config.yaml
qk_norm: true
attn_scale: 0.177
init_std_up: 0.0305
optimizer: "adamw"
weight_decay: 0.082
lr_head: 0.00904
decay_fraction: 0.899
train_tokens: 336900000
MLP neurons of a small language model. Each row is named by its layer, matrix (gate and up: input weights) and neuron, and shows model dimensions 64-191. Each number is 500 + 40 x the weight over its row's rms, rounded and kept within 0 to 999. Numbers have three digits each. A neuron's up and down rows have the sign that makes its largest values positive.
After each neuron's rows, "fires on" lists the tokens most often at its 100 highest values on Wikipedia text that the model never trained on. A number after a token or word is its count.

L8.gate225:546485537499420539531472520549458492491443553557454462474550531497523510549478479528478435464471444461440566530484474486508523437550514492507508492532433447559577490482590589442529410560545534547508467598424442507495543509533457439465544453442494555502486532485537494508447475491555462501463475509549506532499568500502491485527495471513528488530453404490524487579473491479495548502520
L8.up225:468526537540533540448585510498477458529512456487472502494519504543520444502483521531536510468554499493474420502436497504490498535426496548488462509521508446464453591457521500459441532527537492503572486463532501386502523485551500519447492539493538451556558525527558593466546489571566519482510537413525477507450491547458430496493472561526515437440538556503455516441581533487457507515566
fires on: " (" 84, "." 8

L2.gate104:505534568473497483465437520489391488532462493469422487508536464607520500494519579476530474566517550513514448466543513545455513617509553525444513523450468499516478444480551494468473480467457472463523456499504523448474535566502529484479540439507511450538517485501421525488476459453553565467450555463516466572510513534513469472515473579490518474427462449489452569506504470495500473453574
L2.up104:545490485460500502489517527535523466438456510430540444543489516520524515511569489498515469514519480613460486530563484480412414471522432519467520426507509496445517454496511480518536529517493464450441494449514570579473558519476500537531432432537546475531488491509456571532447434477467531465458476573446478521562535520466540477527579514467532451488451513513453462491489442464461461493468
fires on: " men" 20, " field" 12, " Ab" 11, "ians" 7, " Africa" 6, " United" 6

L7.gate74:487484565526530497469523533454463490504533560468528528496540533548480497485518479509491486511471499551521393537540547516482471583555500485524516524518584457495535522446517401458502493481522490543468498543483488547573433475485503454475486579429532568529471458557480446376524470514527567491480483468539508465495482541507498538511503542453474504525523486495552504478478555524530484510526
L7.up74:535433434547547488485555518504555465526448528506508428475468523559502434423449429522508429528508526553427443494469533472579478522465532503512534429532492491498474482462462483527436463459521497471522487421447530521458439527488486505544489521445440441488483458554584563510489510501489490508473478519518453465504529504471491500509475439521550498472458528502475458440504476450532479494480
fires on: "==" 92, " ==" 8

L12.gate369:492470533487522477578525496536455435555481495479533501458495520525471481493501542590439448525520415445522467539547523488538500560442536489507428550495475521510405534480546527523507460432451453525549433495452431491500573575552484533519470424453481543430525532504458447464507461571477473520500500518511469499497503497475441557487521544497488537490452507464445491500523523446536448593515
L12.up369:452508564513511481487459558497544547481461580561526512487516514490553584524461496498468503515577439579552515515488417519435531547544494470480459479501496519543469482444491476478495521539533517492550469533521525481546480539449464477483469561517524478523508557511511499527560520451529471500521490539540468526459511502496451521482472528575453556537486478401507470566492557547505511550541
fires on: "." 21, "-" 13, " " 10, ", " 5, "E" 4

L6.gate346:553495457501442461489479539492547428514408533564498478388519475550477470538470447504569432575518506496484489455488493463530538483546520493501490595471448515500432507443519467504551556496476516567503496467476495522431515512486484487592510504458415502479514486422595503479520515531564496475439480501525454521501530466496484524508465467540448459462465506495510559532453442517532498490525
L6.up346:573551502472578457508478486509537533504469520565455499499427445534444485476524486474533454590538570425543397542517541550498533488450469513481454493485463522471436587490534499496524421481503486513405549415573486514442503492517494515520434493514456476467494456510485457509508515395525525512513567516518499511502488482438497446466419516447478507538538498539503524470511495441508522460488
fires on: "," 21, "." 13, "ip" 11, "ut" 10, "sequ" 8, " Port" 7

L8.gate47:445453490506506438478495526553561502544475468545518469459506499563588446501431543447523505482488455503483458436524531477491491466509512514552483481470510477507480487503525548504508505500487505514478504554499455514509434516476496468465403539436464554523372505531488482443526406520546540531382481488537514493443513494519528529539497539526585374538509520498486489487464537508573450453521
L8.up47:432561508513517509518535458499500496474528524497541525495519480561592477497466492481490448483493462500467534423574492394466503526546564570525439420577573499474585464531446474549477528519446545484489500398480498515482469495499487474452530527548498537598458458488576476480522444548484571549413560416547555562492400454556494519511489466523546474523507529517508519469510511510522511470549
fires on: " |" 24, " to" 20, " their" 12, " her" 11, " and" 8, " at" 6

L2.gate83:504504488465498506507398503489492611495504524473457482557471500507369495491471501472524501479556494515487499497481377530504499484487479464513478439500485536465485531500608499488498522494509502511439522540517483520503512480513459544520525448516525488468491485394511469491437477504368489521469457526490464477513546496521480504500497466497514467527473514466452489514528481484568484495496
L2.up83:503505507486548509495492494476576477508493509511505551528483518507413497507470511499536501457528495502512505516468669510545496509491529470526491575500473494615519498505483524482489499508536557476552518503523496495465520469486512472514532465476501507503462475459503524476481505540557512500474481473531475469502512503508487477477488506439505520482521463519459539504459286547535496491508
fires on: "born" 29, "ell" 14, " born" 11, ";" 11, "ason" 8, "clud" 6

L11.gate66:489489441444500508460488444468477459525527497493534458501498455546493501445514479421497532488497481584482500479488534488547535522505496550490453504530470510436528530458492529533454440537461577565541476484519478466472459506575424464531564482484524454511459486459446519488521438506544489540504417461532530489438565508454479559490484582453477479458531502490530516469572471572514560507478
L11.up66:546431442503524460499526536474460558522496460459495519625529478535452498483531561529581443534490586492577488565508501516527471554478470545440495575423482483425513510485499471509530479521440457484468545499563542506485583462477470491550506567497571482470470542498544520459509480572585544384544476508468526518505459542448505483563467520490457523574509484504535495456494462527490515520451
fires on: "," 85, ")," 11

L11.gate270:446570432501473541503474507524485425555525480556480416456506505453400590484512523460557542532511443471482575561509554473520504545488484486491502472532486495475576532511445511497507547505529498530519497470482506489446522455538490513441497526510505476415486526578479505478512505475521552512474467512380511538499491489590512520539457469576482489495442511498471506520505483526612452412406
L11.up270:457420552527530525470523495472529557452513473550421538558458513552499513443440567451479471490468540480524503480463567504459473457498522441522494495478491575466518525453487495524468534512553527498463453557495434592451484519473535590483523557450539502473508564494531457461565469515485465471568535462492479524457510514535476513477534480476549469519438443459497470478502477493520572522462
fires on: "p" 73, "and" 8, "ion" 4

L5.gate77:551486521574477480491485562448533429466468501549458435522511500488475551514507559515546446501584421511518482511428479488587482545536461519496541491516486489519491480454483405484508485508525555507511493527450496480529447531469494562466426491489498465475581556515480556545506503493515465474485523551507490596451513600442547483550519483481555519521527553503512478451505402506562447406545
L5.up77:505560474485509557534571549518556519550507523477537475556557514485477606476478520535511510409511481539501516593510578497480431505499491500487499532483554534572506396494541442447527492566471419464485498517522556586522545513592520498453464504458566572549510456549501542482450475598533471418456496472457512423577481493523510477535503492485498461540515504443473505456501473490516552447480
fires on: ":" 54, "==" 32

L8.gate199:499517450472541517456467495499531563548531542458522436539495541523539544520542516460445491478511459439507500606525580506509468522497521524456511525506505430576461475471492474522472521432443441548498479502493492497532529586535514426422437550554501558460451545499560486480474477517511501527391562518504474523526445581513441605530556535455538460511483439462466497455524528517556508481537
L8.up199:499463438463494498453476554504542514617542578400545441526529503477496511517539524472420510457551476501471481545528462531497453505510532481439476465502546476486447459436530479521505473495483489615505479534496499524466506496467511445481488526529487515478370513513527458469482442492521441543456506477497445469512439526504474574518574525446548458516507489467497498446463503509605560471496
fires on: ")." 34, "." 28, ";" 26, " but" 6

L8.gate232:466449546546512527501543542487502436507417490555478525446536551471526485522536555433511491498529446464403441496449485459511492541510482530538535487472471473522451479425444534515540468496480573535567485473427517553518515520524436586479467470466492520475488521516495481552540475563538429465547523574581505532461567468500516490516541479548513506514467511450522554495477409499537427434534
L8.up232:465503534453493509541487511529479532476495531511519521498609501472487491505470590476485514501540485487515482443520442464471492386480461438530523420505511520476498456492537509547459558491518484535498487565463485573514463488477490542539538546493531481556524481488475535496478442471495505518562492525483523457512478488445447435558541441466508469571525509464555547567562535447485524431490
fires on: "," 83, ":" 7, " was" 5

L7.gate329:408507464504519534561511484440552462481493482497458502522486474576534472463489493496509436479499559567394479444558576464527435524508563452517468509456495427470553510487533485472475508496426467513422514432413500558470447506533461507455496629509492502543451507567486484467499418491487512561434477516449528524488464514509541593520508527519491523539517532521500517448503501488551485389502
L7.up329:458542472561584488439453497443510501543498488501543542491545520566578506480511501490499476448496574519435488491488579529579456532535563489615458505458421444492523503417582502538452500510446509557499516457512507529497449419508534558469562577517488521486546487516504520515471454571451510508393442460446521474519518516520501465537542482537495485520462559521475524529530478497561473456518
fires on: "==" 90, " |" 6, "===" 4

L7.gate19:460506512554541456489474483543552408539464500465449477520491409542519477478492481475553501496452506573440496499506563443501448533482559480504480505493516434451512540535456473471450521517477533495444498434421582490517497534481465502489517531421454483516428467504531477504486484490507465565467506492459507481485544501538509561467512496544530487549554508529510553463492539500536470465511
L7.up19:443514474538578511416508442438564482517505571511486498525492446516539467408462525517464460481484482501498512503508536518568524550547609530602501506518465540406476561510529486532478459579456515480528521490451489562434475444521549473436498489447455500517498472521550486507506421485445538545427484422471520517527448451498528532505489473498506499519533530538430527541470518553502488470497
fires on: " |" 81, "az" 6, "uz" 5

L9.gate286:513439497538541527469502499514499395486451500539555434468516492488482495421528494543512594522568470479542494481523522494529596506490496511502495535525476485480431526447485479518509535453468536510563451544547459525509530527539462502517484520452469568514487588496443495499433449421483529566463457577403476534521518481523483584556508556489550547489439491467406506422462472502532455497455
L9.up286:466461438418480550475495514569532551545506473503486458532480593427543460449485532522441455538534467507472552515575559515546454523483527499499498570528506564541526497491531476434476478529507435444478494546493507487471513501518461509534507551482444533499472581567530488448519463513510492472483515468496499511494515545550546474460584495468504513535472496495381536492481528573475512558497
fires on: "ep" 17, "and" 17, "ri" 13, "r" 10, "at" 8, "om" 6

L3.gate44:530490560511491504543469497529481528507556483482457512458526505499522555505421565466499543468546453499435526506514452469529591533516519589495486547514529461507464527461513494460530509514467496532506510513483425480484533520463531490435528478539500514508492505457485473430484542450503436496438462580450494477445476431527490540501573517591540563454436510522539556487519537557523461496508
L3.up44:461550536477461564546473467494556590518544492486519462565509447493475488509581480491530531529511539500472519428458525457455522506504508529514476531591431524501503524478493570559465547416516503530525510484495510484559522478476475492499498541484498459528535477474493439487547608367531505489569446521497397477558514495476475497535491511486498480489463466481412509488541495453474440490516
fires on: "-" 26, ";" 15, "\n" 12, "." 6, "," 6, ":" 5

L8.gate306:574479520481451484525512481442508455539496538472486492461571511468517447523435516505497508518567473541469530436499475499529514543467496505458538481562524477464489456460526480524476480558473487494526470530448468462418444543482517560516522468445433531522462532460496558525494475490498471509439453447486512486550533545525546535535485410503517458494515523487546482486477389568521491476569
L8.up306:549491521515493499507593520518602526471618507448460476454508484482464462493537487421429537471515591473473519465549545464571462522459438500502576438501504532485492499493507400501502545426445470556426513449494518511474500441458465556555516556555429491449487459520481511476434531535498536452531465451449480520532538500450494487507525503498494494396539548588475528507444437513474508468511
fires on: " under" 42, " through" 22, " in" 9, " following" 6, " is" 5, " into" 4

L12.gate351:462456503457458563534523468486516525501449541526509478490507552478526516499428480533468510506561551491503524512504423478475500489534498469433394428503517461451526423505461535518515481543426545497602469431500447532554451421449517467499496573455511433442438515539495586527496520522461522480537532537459535523485524460491454509475513464562506542586433494503551485488492502536528558527543
L12.up351:522476511478466456540519510580500556512486450435475449482481501469541439476437547494548486504516548489455466422428520471449493535473616450444468602450494467458520452458525541478432534512470574482486543462575493466456442516542471525478480495543516453536541475484531523557427494514496527495450470528512453413548505523529515533494520516555419516515418474446465506464451634501468517455507
fires on: "ell" 27, "c" 11, "enn" 7, "inn" 6, "z" 6

L2.gate295:500504514521458485545501490474498530545535484510453523477547494501520528499496527448476505522553495433494534508415442466511532626516561525503539564515475467490453598479491567520525538539482523496538483535482435518479493510499454478422545552475479495540522562485492470456541493461521474502408490473498479464395445490511529540436477463546507512507448444536542522492464472492507527503526
L2.up295:499510577473475480509407487552473506530508594499527495585566539433485545530552514412459530514530538485496502438434455485522429492485444452507531482485545470521526536501542469502474494475590492456459515509515519546550503454502449440462551583551472505544503475500531533453536422498502526453480480548520545533502481518571541536527481514549449517509526509584506519536475478608456533531428
fires on: "-" 83

L2.gate371:514544500463460497571470500464488538550548544489446506497519552466542531519506538456493498554596491498448520525541521482512490619477578605478446524517539462502500481504466567513507520578493503492493464517482435547494515484440434466474479479474527518498415516548449470515517521405504483550429489488486497489488457521546510482496561539522485511523456480502526538462417509545502497467580
L2.up371:453496553481467492490441499497559473518539505504457469517542565500474496491539542466557508444445481562495550511505526460393520503449434437505525493447524424540494504464489538483558554434577493533451534587496508500486497445480537515513520523474499396561520497530500525534494582523537560457435443550542512527471477508519509547487516472581435482457552489464530529505481558530534505456488
fires on: "-" 100

L3.gate236:449475513564502530510504493532452506529510333666496488525449542483475563487497484454461457504458482507505515497488464514452520513467496561497503562487478469502473549518519475485551530525513481506533532532503463499480510519526487493476500512536352494488516480555478512505485548493525497521523513487514506464530503505466491471536474537482497489474519485536492506557489491506461519502503
L3.up236:440524527478525516506593518597487503545484666728484430532471500503537573512455500520519536497534527482449546501480474473478510525525506509488524586452562440467496509516485498521537528552516505485430485510494491503533492517509572491524495495501545513511502549548524537458495495522493450569461477487492517509477463494578492470476541481502509514494512426514538473485503521499499512536515
fires on: "ton" 28, " born" 23, " German" 12, " writ" 12, "ect" 11

L7.gate268:535463525559511502508520494443467522517413510611496432419526579493547478490446454528434508487475505487531508519500435453560547497522577458565538526543469458495512533461558516489490422493521536509535468533430487548480469521459459511455480463464460468471542541508502434479540523472537497633530540503489491481548559447551530494599536458534470514563492487408548519552493481523562421543512
L7.up268:581455471549463490559555525490461497523469429495520416508486519545535577488444498505514563537531492480541541477515445445508481604502479513489546563445446503490493497465565551489505489509549472433458521470499516552527494538465462518434424491478482415541516504522448499518480509543586508512403547546496459433491466516404513507464517534552450488491404490488574455461489473465481451456453
fires on: "." 48, " ==" 11, "2" 10, " only" 5, " j" 4

L2.gate44:498493494481536517504471500513507360489518479470508493502457538484561509492526483482559512493462506482499499487488436486489506504511422512492502409505487508683468498494561537496491512456503530487481508510537529517476535452468496489489454417503482376492374486358501544517500503483397508486475482522477519476510470514478482493504494463401482476524448426517444512476531544470556516475511
L2.up44:512512464545510478513479500476468408476502493444546526481497518484396487533485532506521506453484467495511509559515681488502496510489564422537527513485484509492477496508503549469468454494499513523526466544503531493492514467506483477477450473483476510501458476420516539505527518524483499515453500477501527504466603512493543508496466511511476484516463592498554483524514462550609518493454
fires on: "born" 28, " born" 27, " Sing" 12, " occ" 11, " died" 6, " Con" 5

L6.gate275:492478462599529504462584442402562482518492516475518456498474522546537477501549485515456442477483552497535509522516547502587446529475555501476488498488515442505545499444512511435484467514487426557504460519437431560507441556496446481539443567423512578480414458506490552508474538427511544558503480509505511509566485551506479586476526549528542445544567477533495507468457563450520512471502
L6.up275:504465493566531506495520532429488490564468523490456404444503572507527511462540493525492551506503514532454461463525476528641497568512554467561480563498506455528430434460485506442496479492447546526457481462458497471420483538505448480469485577495512517416542459514465512432539570487497482474466527481515458497527513508507578488506522457527467542492462455441510535505479501424490491431480
fires on: "==" 70, "===" 11, " ==" 11, " ===" 7

L6.gate112:515521443450551455452463502541466471523538476465562545467579503501507550561487556555495469446528455525448618481507525485402448467566455518544451490505498479486542504475566554451439510510475489512488464507523474468509493504505424411523500524540489552555482541482467523468505496463513519499500451498502488479520507508525547471433466485477483458501471477455463507551525462514551482502514
L6.up112:544484537471508445559522499572494458506505497507442409511552457528536376466388571471510485447522462484469487475490455419588456572528517495478478458465497512504459444497509485553475437513541479488504523502498537478489453522487475463463450542522508525527498502488485543406538409512544478508450531536501505514424503555543536458548489580537466458489494516448467494519547555510479440449517
fires on: " (" 41, ")" 38, "\n" 6

L13.gate158:485565469498518478549515494472463515565546566559476462399572528517504484468461466465469471463521458479469498562481437506460508490578505485420492427488499471462549515455553487473552530508468590551487434485507467435460421519464486474437491548505437512501467486513446492572493513488493513474493473536557491532471538469540603540468523444542429494525513460498499550540451426546579502531549
L13.up158:555460505487483522532451425475446532485504453514490460503551568504500471556473510465513506518476493462446485504550474498466493609432452504486468498553543449525501427499559487492487484465507579534505503515523548448504490533487546415528509467504516491524441485420410536498468504513475469414468460493515516501448466493442580475478594509496511547468480483499503545447423447582546512564571
fires on: " m" 56, " ch" 6, "ul" 4

L11.gate253:499491530470459435496432549568480477520446484519465532556512453509542443517522488495461511532508430538537530491485443467470534490449502430465543486379502498476499541433541481456519481493519419507515522518500511570465517509491512472588526505557462503552461465443464428492513451541572457442493561501580458534463574485503521539452521491438556466518483494535461523466496503538520456477537
L11.up253:514445507482391478558491463522494495422491513485518519472442535499485462532455452521509543465447456509432555525534430463435491485601511490503442484423459407519516474489519526491511493532565535473409478488510458458514513460517465477512557501529452501454498419530461467470484486477500524488468503528469477515544450525484547495474515548500527549519505495531488494530438538500483525549458
fires on: "er" 15, "id" 11, " Sam" 9, " Arch" 7, " Bar" 7, " hold" 6

L2.gate367:482517539498515494543442487432500547543564505500402473483474475562509536471532514472495481552535532445501560512502546547513507588506541554519502515548438497507482573484419556508554517543490530474504466459485429502489522528472497407456538533449419456562563497508475447506509514469538498478422516470487515529436476494508497532461534509504493454479477480550486548481505456475484528515556
L2.up367:530502498449457519533440512541516561543497522503506577529546530419488475605499476452507513456488508524503528467480460416522483485435515548531503540517545488527445545501548541475446465459522488497468553532523503517555548523521427487484396542586487512501420506576541512512546502453497507545517429512484482483494451506543495457532475444535482497502469515522468503494430478616491521451503
fires on: "-" 98

L2.gate300:456499516494512497378459488518520514468516539584473505516450542471479501485454487517548496507462492514562533563451511490544463471525491521425507495493487595498535463508499487414487498531466424535535559507493468580483554503482512496501437508508527554429507442520448549550609503502480411487435563484421520512496426435511524483554488517534460470589471522531467460443552503480519433535527
L2.up300:442476554499500464415448459468500539488508523546457480496475497454512516530431494504539511532472534521596555556511466470545479424544492498400484516503498544530505514476509493431475527524462422566513529530488420527485541508479511467506450508508464594447507480549455529506572502488465436439432540438398504489503445449509489523568493534537440483558482494544430436446541507508544449576560
fires on: "reek" 13, "andidate" 13, " site" 10, "cher" 8, "eds" 6, "lex" 6

L12.gate30:536527536455426506543545589478552488560521558521537479480481483455532482538547473528462566508484451456493503543452490454448447472518526479504551499408483506560511508469537509475529461506399536592494524497495499524463477511436541534526482542436514444452448554472496474463462438540457528503447411487521483459461534534510517537383494547556454459509515478481555508476428483524556457461505
L12.up30:532452479498471518461453519441496448452510501501496468502570508526455494483526570556525583471453459476468472521496445470476550504460483454508509506467410409547481521568544506487522511474468603535500561451541492395501451470439491515507540472506522528476513526479490529550498506494536507485523491474499541508389497447524491514518480516503463608515473501517477496494400482502500475512456
fires on: "ol" 23, " r" 18, "v" 7, " ch" 6, " The" 5, "88" 5

L5.gate153:498447621564503505500482452516501493461516609488470483485533582531471540515510498491483490471531565476495476551520520553538502485550458442484508523554531452549485523457480500438460510517495581551505470539494442484544448541524452465448479522412467461448497492532414553492495443535480483464458447511497504526541483567484531490574538470505514510501550521512565506477486510516475487469502
L5.up153:463536501465515508557463500474598493496431498527532501578471484378507542451505505474518518512458452472550537529461509471490491461520452466463539450573511561481518464558498511531521535573535444486498546503563557532463541534527486533498636492413549545513560495551516532473428482490459487495425510495493570539517565525539492499534544440509459502471479507491477448538491450571505555505442
fires on: "ied" 21, "ford" 10, "==" 6, "ham" 5, "ved" 4, "ological" 4

L7.gate283:503502452488522488406494534526459537560443598433494425473458464472454474535482460398424437540458531486481495534465478498534500516498519552463522538493493507528429472496595500547536511460474504549485521503450531517465471533375499454496490545568473487549439527539483431451522415549460503495435505506443558454518535487466517499519510525513490529552507484456506479445524536545579572478548
L7.up283:421472531522552537568501452466503533497476498481593480496533472522441497499530510530488448430505504454469464422531575490524470491585598415553495496466553465468496481525441547455476497400430519483442481459524424470605476512571474502494489580490530468550457463515515481473507493498529479546536466509484499438534486486483461587519519506461560433516503537456461517509521556502570491488460
fires on: "." 80, ")." 12, ";" 4, " |  |" 4

L7.gate73:532568423522573528478467477463554524521532408513552527497538584509483508515489471503562471460511504525482489530524558517512505466540494453443442513550487507541571442492542432531502422550504540557486496494515477448550531577540498447506466524481528515490560473423442469481525457528548402489494527527502569497482471496463557500485499511390547498516508502562492499450515498514528424562463
L7.up73:430565466510400536543459510536518481552512482444463442568474539464544512474506512441557483490516500474526574502562496570489460530556454534502471505481527518508499531502439487537485474550436505561473505431527455602482491505494525501471434547479456481512466546497427448428518499468527482479422533512510466492492484500556551489468494601442595489522503571529588445493458468477518467462512
fires on: ":" 26, "," 25, ")," 16, "\"," 10, ";" 9, " as" 6

L3.gate235:536384498551471498417414448585469497502488520534471527504561503489489475510473535454528437502467492473528479522475516535520520492609438516547532455479440545488526517485516476527514507492551545445593479489466514476529498567507570510459496500518506464504556473506501515535488544511497411455529487567496532586445482445546479480507468459515533476464489509555530539528541510527520418505418
L3.up235:501465512565570534519537559518574427526420540470533421554469410501545527507519447503451401535471509532594560477488488500486417457502542447503512497497542549514521503492439464518485468551476453502509506443483529514517508527545535514542478517518469465550478462531498479396504445612457472502534518518522503481514520541478427501472518534432491410522572520513549519532511522457497516520528
fires on: "-" 37, "ik" 9, " have" 9, " Ar" 5, ":" 5

L6.gate264:570504538565453505523542528551479523520503523449502524493537438536466449545543454429555535492527463558545508505544484495569460460505452428540552503503455520476523450455492465576464503511487535564495526508480567525444510517490522526453441513495496457518529517550563367541453500502474542495485507483447502520572474481523476521506496425570482458381530468511474457538491425554531437469455
L6.up264:555494474492439538421499516505531500473501590488478535495549422517482448620471500439527560462562444518414515489532514544496494475454459567455524452502478443502534487518519445560480513513499494464504495505548504527435504490389450496478447553512496506501474484491589510470537511455480509529515465497411501414515545445441477438505517433472485437473475463496414514523528507514542500460535
fires on: " by" 31, " non" 9, " in" 8, " under" 7

L2.gate175:421494445498495465474525511541550540507445506490539547521470484523462468492516428487461563494413515589468459492474474544539495450501553469536501520568564591495577499502544417549473472500553543470456517492505567508530450520552517517526462482457520437501384442464480471484464484530477489527476483548524473454588497541514496549526460458508539481490571528500453490503558511471562495469508
L2.up175:485499500491624449486432544507477543441491480497481512530435501485514538496457580587488491531487426503517453522492490462531537493548540519475399459519405475531474460485454439498499504572457511556438483563436523483518518482496498447495528454498511537481546470424512461547480466512493531501541487534415484493424512535494512492466558509397474505468486460512492531462478530487475436568518
fires on: " United" 58, " Stud" 11, " Lab" 11, " stud" 9, " struct" 4

L8.gate330:510565480524500484511514495469522506472516464511502434478444484526538528519501420522550466502487456544496577478528488489534403531394520497432437511483548452495561496470504519509540483538486453535454529511413488496534460588520449544489375528477515525483485527481485484482530541477557495509512499476547525479558546527451530441465552540471468473565497463520420522399500458524536443534537
L8.up330:465445502533556527443459508524506537533531564511508482551493503413483425491477527498495523507481452503512517487515462467442483546507547413481477488470511525493482456491408533510530479511448491592414488525490476496487492493501463444443514521445502500472474497494466480572477452458452553479496539554609421470508568489502455575554505456514457458495478438416493546516482527514532545457482
fires on: "\n" 37, " \"" 34, " '" 20, ":" 7

L12.gate158:530489464532444506519477461519545513478447520471465478489493468486494404590499501485517542546504490538414523496481557525540436480494477563441459507545496481469489551469508499515453447574437522557552517474526508483465532497494381482561492522468542507526466511490454484490467469477556457529456514476542504525499533464396463487505487485549517494480448548487484567562494434558601510553551
L12.up158:492476522504504491506442523498477552518510469472497521508512521509492510459538525532457485463549568531562500488557560510547528516388481483483505495472489525507508553480597513517500521488482496542457546525503507512540534486549448512445398507519536553511508501533454525474597506476575560424527456542536503476484397480477523523507479610416483493588476521486529548363541479448551474580438
fires on: "," 70, ")," 27

L8.gate162:515535547559513467478518497432485548603546527446499431555396458477491473506474481455453447519460497477517521485521498512519478522498502525449405511478513439487486465486530498499505491467474477601507513516442464519469519572508514450452470534568444526511476532538530443487536481496543507485495479560483473458555535503520532503545532568416523445575463501558557511428531438475547556524488
L8.up162:499491533529535473527507501525505553625547510458521481561458403418471473510432506492483480475484469417502519522557530471486494479512478474433473447532516428507462435478490454518495491500439434589511504551490464520505542508527512466491478537550442511477447512561513453527537480458494528497493536536501445527558499529488499502561518466374573443546469486479516496435479490523579528465536
fires on: ":" 31, ";" 27, "." 18, ", and" 12, "\"." 4

L6.gate147:527540553494532462535508457503487545563536471527525497551522483481528449579493481514525567510580452525556498525509497494518480431519474428438402444523504451484538498503478472495524494539455414506535460555519408481417535505516414502519514473483562503533522495501432481466476466512501490495554517517541513563462456474481509459520433514455509475569555500456508500495493481543515504522476
L6.up147:398501487484497540476500514495484568482463528541505513529468576526531490546532458562503479549429548511451545541534504575487465571499566550597488550459490518523522545488521489520519458399497476466427503458475467532515466530572531509511474585563470473473444493470534554421599514456519582542426517495419479448519472485587534514563548506564520453503435510497547473439490550493510510453481
fires on: ";" 22, " such" 18, " –" 9, " -" 6, ":" 5, " also" 5

L3.gate27:483505516522473505570517492510449519542593470469449449518462575524476523504511515473520576508565528461481537534534527459473467510475511545488491559519497443517524531479488514437585566588499479431435474520552487535494522449433474535491508494447495493478363522527494536461455547398535557499491536486450497481539483497536469455515499564530448525498479407497507486472458462490467497552535
L3.up27:534440480594492535520473469515456463480493503605488534574510496524410520481455500520548488442493472482494488539490480441561437457518412450497507465479465479585478487510474519445485585466468577516384505558497586567510557519486513482495562511484490466467468491401518564505517475514454514548488477553463540451501495545513558464498556389504528456496442526475518457522529442538497449471479
fires on: "man" 16, " Army" 10, "arth" 9, "-" 7, "field" 7, "craft" 6

L7.gate265:471405533508580499468453464530535458503515492488483381484505495478497553483543478512449524506517499560539483539541487446471441520506457470443477527448520439588573498475526464505456521466463466556529491409472534465554558596515491507574505522491506547437525488493427490501449531552495585512520490489504459545548454550558539523465548480499379512481504476470504448448499478513510509452522
L7.up265:485439471469493513516473417482477533424418446524524449525542510503455478481489413506528562462472594498473507445480484474514476486527493411466515500483588512562553509519564516474484558440553558521475467401473544465536457563502502481492504551516500499491468482462494484508452539497553525578505528527476485500532480523504465487483462517444444479502558444483440451479532482526475540541447
fires on: " —" 39, " event" 12, " –" 8, " -" 7, "}" 7, "wards" 6

L7.gate207:482506503563430513501511509492533436466468492492513500504488543540508481452506498526439503459430476470461391521485495520525459443489526508475542505506522489479444510478554514466516503517528476494552449503495526587456536461453414447474467504473498478468447572531499504458561452538473436470518545561577470505486515557514569471495463493505542440582397471547457470447539512471517536482512
L7.up207:540494457456511444475527464513526530516528457514503459440470529547552443444542564453516569468424523511539539458462537439520568412511485466499505501456524504502573532522566432492471508492540510586500491487466545495530465542495530532604506513573557532513476429531442497484528504502527462487507452558518540460478535520458423488529487544504542458454585557415400500515517483538477471487420
fires on: " season" 32, " play" 13, " life" 7, "3" 7, " career" 6, "===" 5

L7.gate337:509558465471552522506420496500540513511543508546521445422470526559555475450551593448535515548489501532455481445521575497514460526509523502478469576500459455462544519469560505500508544570449482532466516464515475466523452533522494547497501539497476570496548514506485491472486483538546424521485465470478530455507514505486531515437524543562529553515493529518465534499525381476567465528560
L7.up337:499538454435492473520497493508461510525585575510529507476437501516466491474432440530436511537449477553537469514509508544544538441489505516469437473573501465509485503504619475404564507507418418529484566500440504501456531462510551562474495548550528522500483422489542555446492459505465553485518498414482485508515452505518497533527500461526465537488548473452493464532511488575511460505542
fires on: "\n" 20, "'s" 18, " moved" 10, " |" 8, " m" 7, " head" 7

L2.gate90:418476451514425493479516554566480544447456466568510512484510550453467532513474577476538547496479480559536422541459461485575533477497557531538502520437523532510494503491537480515514534513531480507498493518518519511569474604569559442474524464495465527400500490504458438472530465570553479514545497584539506444542501521563498516555522463501538520510484476501461499475573545517556428447464
L2.up90:413491460532490520468523546547488524462440480563479562490478522409480571557466533502509537512445479525529420542493487488581556457505587525496473505451483488503465527537528534507476513503555476519443515539517455506570475605580543430470503494449468552427480460531479427450522451563512514527527522533508492391496481539557477508527558493520526539505525467492466520507523529516541433448483
fires on: " States" 21, " stud" 15, " Angel" 13, " feat" 8, " class" 7, " Stud" 5